Part of a small language model's weights.
Training: a variant of Muon for these matrices, 251M tokens, 3832 steps.
MLP neurons of a small language model. Each row is named by its layer, matrix (gate and up: input weights) and neuron, and shows model dimensions 16-143. Each number is 128 + 24 x the weight over its row's rms, rounded and kept within 0 to 255. A neuron's up and down rows have the sign that makes its largest values positive.
After each neuron's rows, "fires on" lists the tokens most often at its 100 highest values on Wikipedia text that the model never trained on.

L3.gate153 [123 113 106 131 117 109 130 141 170 107 142 138  88 133 116  68 114 120 134 123  96 124 118 113 132 126 140  81 119 145  99 167 148 117 128 168 138 106 111 152 150 152 131  99 114 123 130 130 108 144 163 127 125 180 118 101  79 123 126 127 136 120 124  66 152 138 168 136 129 153 101  97 117  90 123  64 143 154 141  68 138 159 129 109 131 156 164 112 171 122  95 148 138 145 145 134 118 143 129 107 119 119 118 119 167 122 114 127  97 150 124 123 122 150 104  98 158 149 143 138 125 156 151 125 126 154 122 104]
L3.up153 [131 139 117 136 101 118 126 132 121 139  98 114 105  72  92 135 121 113 120 183  83 141 111 143 141 135 110 119 177 105 108 151 146 118  89 139 152 125 106 128 143 181 118  80 140 139 159 168 113  98 130 157 145 147 145 101 146 106 122 161  84  94 130 112 138 146 121 134 157 104 129 124 146 123 122 120 148 172 154 128 115  74 128  85 115 140 137 138 123 141 142 107 155 165 126  94 113 121 125 170 155 112 125 129 112 113 129 129 104 164 108 124 145  88 106  84 134 124 150 148 111 144 154 186 121 124 142 155]
fires on: " ass", "ron", " dist", " adv", " Ann", "7"

L4.gate254 [ 92 141 144 130 106 136 129 169 112 142 147 105 125 164 143 119 168 157 133 107 129  95  62  59 163  92  82 119 120 132 136 137 144 149  53 140 148 123 112 138 106  91 115 115 104 111 190 143 127 145 149 122 101 130 193 104 151 105 114 126 159 137 140 169 137 109 104 124 124 140 128 157 144  86 114 106 124 110 122 113 127 109 151 122  96 141 139 134 133 128 130 140 165 123 113 132 164 121 110  93 103 120 104  98 121 130 100 124 158 110 137 107 127 116 127 142 100 168 114 120 140 120 124 127 134 126 143 142]
L4.up254 [125 148 154 148  81 121 145 172 114 147 160 110 125 155 140 128 152 146 142 131 157 109  78  65 130 108 100 104 142 129 139 178 134 123  75 148 145  79 112 139 134  81 140 100 104 105 151 153 122 142 127 145  83 131 183 101 136 114 113 119 160 123 130 144 167 106 115  99 124 121 117 153 164 103  99 119 108  91 136 121 123 115 128 127 128 147 147 174 125 108 145 122 162 146 120 112 158 101 111  73  90 142 112 111 117 114  77 137 167 135 124 120 128 117 137 135  67 160  96 119 141 142  99 138 147 144 138 129]
fires on: ".\n\n", ".\"\n\n", "\".\n\n"

L10.gate305 [126 145 123  92 131 185 162 113 108 107  90  80 135 114  91 140 140 108 149 163 139 143 121 140  96 103 179 136 120 173 145 129 159  95  97 191 136 121 132 120 133 142  91 108 109 120 164 138 124 122 125 104 137 160 121 153  79 128 128 147 141 120  96 121  81 120 143 169 111 122 109 118 105 129 126 104 121 108 151 136 120 123 131 165 145 139 110 121 157  87 115 123 151 138 140  93 139 121 133 155 133 150 107 132 132  55 121  91 134 157 112 143 127 144  76  99 111 145 144 147  85  76  98  99 101 173  91 122]
L10.up305 [170 129 105  85 138 144  86 114 115 120  94 117 142 140 150 129 156  92 104  99 116 161 125 134 125  70 165 151 143 154 133 193 136 131 122  99 144 148 146 133 146 125 128  88 124 171 114 167 106  93 136 129 174 129 104 127 102 116 154 147 137 117  79 132 123 156 131 129 143 110 148 124 101 137 108 166 124 115 122 110  99 150 153 182 108 174  87 122 141 112 112 116 187 102 134 108 116 167 140 112 125 123 149 120 135 135 133 139 155 146 105 171 112 127 153 130  62 126 124 120  84 100  90 127 117 129 129 146]
fires on: " Pl", " pl", "l", "pl"

L4.gate134 [136 106 157 122  88 147 121 151 100 108 154 110 103 124 126 168 154 127 137  84 134  86 105 101 111  95  69  86 141  89 103 154 132 138  93 100 134 104  96 140 162  71 134 137 101 115 105 153 139 136 154 134  84 167 136 133  84 119 138 150 104 126 136 148 138 151  72 155 134 116 130 117 164 127  82 122 103 131 113 152 134 114 133 138 112 113 139 127 158  79 123 110 156 157 111  98 158 103 128 109  89 124 108 115 117 139 104 131 144 142 123 123 165 120 131 144 128 109 113 122 121 106 147 142 130 170 131 126]
L4.up134 [119 121 159 129 109 152 125 133  89 133 156  96 129 110 112 128 179 127  94 111 138  73 143  98  83  72  91  93 128 126 122 142 139 128  81 130 118  91 111 144 160  89 166 130 127 103 116 117 119 161 126 151  81 166 148 152  85 105 163 124 124 123 119 138 113 123  81 124 139 113 110 124 168 116 103 112 131 140 125 122 115 108 116 135 153 147 124 160 158  78 129 160 151 137 105  98 144 133 144 139 109 138 126 126 105  97 120 121 130 129  96 122 136 153 127 170 158 107  74 114 118 124 161 124 140 176 146 139]
fires on: ".\n\n", " |\n\n", ").\n\n"

L9.gate52 [114 138 124 113 179 148 123 148  69 115  76 130 140 115 117 147 173 159 124 136 122 147 139  84 128 109 151  92 117 105 119 138 168 125  90 124  99  99 168 146 156 102 186 125 175  94 115 180 108 120 129  92 113 130 141 106 130  83 122 176 113  91 126 118 103 100 101 106 139 104 134 126 114 145 134  83 121  82 142 101 153 126 132 151 126 168 155  99 148 103 149 109 125 108 111 151  97 139 147 135 103 129  99 124 161 103 142 146 147 151 131 141 147 162 119 120 136 151 120  97 116 126 144 155 121 147 125 147]
L9.up52 [114 102 139 108  92 152 161 103 164 127  88  89  93 121 127 132 118 156  74 143 137 128 156 128 123 146 119 155 162 145 113 168 148 125 169 123 148 147 118 141 102 111 112 131 122 140 125 168 133 148 119 142 123 113 101 124 130 109 118 139 124 109 103 137  85  92 135 146 137 112 124 128 163 104 123 145 126 154 100 113 146 160 144 105 129 131  75 172  95  99 105 101 159 151 153 124 101 145 102  97  74  87 127 109 159 122  99 145 153 147 147 178 167 154 101 123 160  85 110  86 159 105 135  72 124 134 118 141]
fires on: " Bl", " Pl", " rel", " bl", "l", "cl"

L3.gate59 [ 95 147 129 103 120 178 141 123 116 130 112 163 125 162 104 143 159 132 178 126 103 162 154  86  80 180 123 142 140 138  88 141 120 141 140  99 127 154 107 111 143 134 139  98  86 124 127  85 146 182  79  79 116 111 123 155 141 168 130 144 141 189 133 129 187 139  94 144 123 123 168 153  83 117 146 133 106 128 124 140 169  95  97 132 114 154 165 114 140 135 129 102 123 123 126  98 124 127 145 115 104 139 106 111 141 128 104  95  96 147 141  99 115 107 182 116 140 150 106 134 117 106 123 141 121 116 114 143]
L3.up59 [139 140 102  98 101 144 126 126 145 124 159 156 129 111 145 169 133 146 144 151 138 141 110  90 112 128 153 145 125  88 102  73 148 151 132 119  77 124 120 135 165 124  96 106 106 142 167 138 166 138 123 128 132 123 106 164 104 151 126 170 136 133 126 135 143 187 133 150 156 118 127 129 100  97 152 129  92 121 117 131 146 127 133 138 138 114 115 177 119 100 193  99 128 146 129 128  98 115 119 155  95 119 144 111 152 152 146 139 135 137 126 107 136 166 167 159 155 116 133 141 136 170  65 153 145  81 140 151]
fires on: " to", " than", " least"

L3.gate56 [116  78 142 152 135 121 128 116 144 146 113 118  89 182 126 163 141 114 150 145 101 108 129 107 118 145 178 131 166 118 106 106 159 162 138 121 134 120  90 138 190 147  98 175 109 109 133 139 154  91 133 122 115  78 161 161 126 125 102 136 129 106 142 122 127 119  71 155 117  89 151 124 129 143 135 151  56 161 105 140 151 131 175 139 117 128 156 114 119  77 150 116 141 155 120 101 110 134 186 134 116 129 123 118 147 124 123 121  78 116 102  81 157 118 165 149 123 126 109 121  95  93  96  85 124 134 107  95]
L3.up56 [110 117 198 156 117 115  82 141 139 116  94 113  93 119  99 166 126 128 192 116 132 102  98 102 130 160  94  92 176 111 141 152 143  79 114 139 133 123 123  59 142 159  80 144 136  93 101 131 163 146 131 106 103  99 148 144 106 133 138 157 122 137 120 126 118 121 101 130 127 105 127 120 107 154 161 113  77 161 106 142 131  99  90 146 114 116  98 120 110  75 135 114 208 128 127 122 121 132 141 176 161 116 106 132 105 135 125 124 102 134 118 106 130 112 143 171 119 160 105 135 130 111  96 121 142 149 130 148]
fires on: " over", " about", " than", " '", " to", " what"

L6.gate23 [143 108 128 134 152 155 151 139 158 136 104 101 137 134 142 144 161 165 120 156 129 126 135 132 127 146 137  94 193 104 115 106 116 163 160 116 153  98 100  98 164  94 125 115 132 145  94 170 168 141 106 137 117 122 145 126 176 182 101  73  61 146  97 162 136 163 113 110 118 122 155 169 155 118 155 130 158 141 144 107 128 194 126  98  85 151 117 140 100 142 100 103 197 158  94 130 140 127  94 135  98 104 134 128 124 126 112 107 132 155 111 161 130 110 115 146  84 110  77 105 147 123 155 122 165 131 124 125]
L6.up23 [148 156 186 113 122 156 166 122 154 131  96 130 141 116 150 138 117 129 118 132 143 135 133 132 131 121  91 141 128 102 124 120 123 187 128 103 139 131 108  89 164  96 127 124 162 140  61 125 136 143 141 137  73 112 175 122 111 150 107 105 135 109 122 130 126 146  96 136 137 149 129 164 189 149 122 119 111 145 122 104 113 172 105 135 138 117 150 159 109 139 139 115 100 126 125 103 154 101 114 106 104 119 132 100  86 134 135 127  99 111 122 136  91  95 158 124 100 167 114 131 145 125 147 138 148  95 136  72]
fires on: "\n\n", "\n", " |\n\n"

L10.gate134 [163 138 131 128 148 118  99 128 133 166 100  65 134 101 121 168 124 113 160 102 138 144 131 140 162 135 149 113 137  81 123 150 143 146 156 117 158 105 121 131 159 121 151 119 159 150 144 102 135 171 142  90 104  99 129 140 127 123 129 162  89 116 140 153  87 128 148 120  90 116 143 150 142 139 107  97 133 182  81 128 106 144 156 124 121 155 133 148 115  58  92 101  99 109 150 127 157 118 114 162 158 143  97 119 157 142 137  90  97 155 112 162 115 139 142 170 113 130 106 161 120 146 114 131 113 130 113  91]
L10.up134 [ 99 148 127 120 146 130 149 106 146 134 109 114 132 126  85 142 152 124 104 140 103 115  86 178 162 114  82 150 121 116 166 139 143  87 110 147 135 101 125 129 148 118 148 139 126 119 159 143  80 143 107 167 159 128 126  90 143 146 110 173  94 145 186 132  94 180 128 107 137 116 129  84 170 123 118 142 157  77 150 143 127 125 104 124 136 157 103 177 150 138 122 145 119 132 103 117 108 125 150 150 106 132 156 145  81 158  87 109 167 116 103 103 146 157 140 131 112 162 103 152 136 135 161 127 112 130 143 151]
fires on: " V", " B", " A", " F", "er"

L2.gate4 [164 119 166 154 115 146 166 150  84 132 127  60 132 141 125 121 188 129 115 166 132 104 120  88 128 142 134  96 138 120 113 124 121 131 104 118 141 113  86  99 115 114 157 144  97 138 113 152 140 124 127 171 135 158 130 143 101  96 125 125 100 142 143 128 157 153 132 130 129 173 146 145 173 158  98 113 128  94 146 134 118 116 167  93 115 109 115 135 127 153 127 125 145 141  85 135 121 109  96 110 138 135 118 141 169 135  88 134 118 125 130 139  78 126  95 119  98 174  88 161 107 147 138 131 133 134  68 106]
L2.up4 [134 118 168 164 118 117 148 129  90 162 126  48 137 132 130 138 154 124 136 141 152  87 110 110 110 159 114 117 142 111 126 125 130 134  83 129 147  97 121 123 138 119 180 111 119 154 141 144 160 134 114 178 136 152 141 150 130 121 130 139 127 162 111 117 160 135 121 138 138 163 144 149 175 158  99  98 133  98 124  95  99 108 159 105  90 107 108 128 121 140 106  67 150 138 101 150 138 119  75 126 105 128 126 119 151 108 126 121  89 142 124 158 117 107  71 134 109 143  63 130 131 159 111 145 154 153 106 109]
fires on: " the", " The"

L3.gate107 [112 103 194 138  88 122 136 146 115 158 150 117 171 142 110 163 156 127 129  92 131 129 165  93 159 118 106  89 160 105 149 128 131 130  95 149 132  95  80 120 112 138 100 152 118 137 152 179 134 123 123 138 112 154 148 155 110 121 119 112 135  93 135 108 139 122 116 160 125 138  96 143 157 103 116 120 112 133 163 129  92  95 184 114 134 159 120 119 171 108 104 126 155 143 153 126  86  76 146 117  99 158 144  97 152 108 128 158 127 111 140 133 134 139 137 147  90 149 117 146 140 122 117 130 120 171  71 129]
L3.up107 [126 137 165 127 134 150 123 101  94 134 130 141 144 133  85 193 170  86 124 107 142 111 129 111 143 122  76 111 110 105 122 136 145 140 131 120 134 126 118 112 149 126 122 143 131 109 143 101 126 128 144 134 160 175  98 101 103 146 164 129 150 106 142 134 114  80 116 143  99 122 115 140 155 128 148 112 147 121 137 120 131 104 118  85 124 139 119 161 156 141 121 123 156 140 161  87 109 108 122 125 114 138 140 144 141 101 150 158  97  77  69 140 114 112 155 123 118 155 122 102 137 167 144 151 130 156 104 121]
fires on: " the", ".\n\n", " est"

L3.gate79 [131 120 134 102  97 115 156 109 128 113 140 145 146 111 153 153 145 121 159 153 158 136 129 121 121 119 113 139 121 118 138 122 155 128 120 114 100  91 110 146  93 130 135 119 146 116 118 147 124 141 141  83 130 102 112 168 123 143 166 112  98  90 121 141 121  96 124  84 125 144 120 104  95  91 197  95 131 155  84 163 133 134 139 143 165 142 133 115 151 137 154 130 152 152 150 142 146  98 127 146 132 125 142 159 125 170 145 112 135 150 160  84 127 146 131 133 115 120 106 143 174 165 107 100 101 152 125 177]
L3.up79 [103 129 134 139 118 130 118 101 152 103 143 149 138  93 137 141  87 116 167 133 141 122 141 110 135 163 131 102 132 115 108 113 131 136 107 121 129 120 113 119 130 103 143 157 122 176 101 144 121 125 133 174 118  66  70 140 158 133 139 111 121 153 143 132 138  85 103 113 131 113 164 119 121 142 174 111 146 131 123 127 121 179 163 126 135 117 115  82 151 161 148 139 115 173 138 132 169 127 133 134 150 153 175 125 146 149 127 126 131 105 123 159 128 140 136 145  96 103 133  91 142 132  99  96 158 122 150 133]
fires on: " del", " el", "l", "ile", "outh", "-l"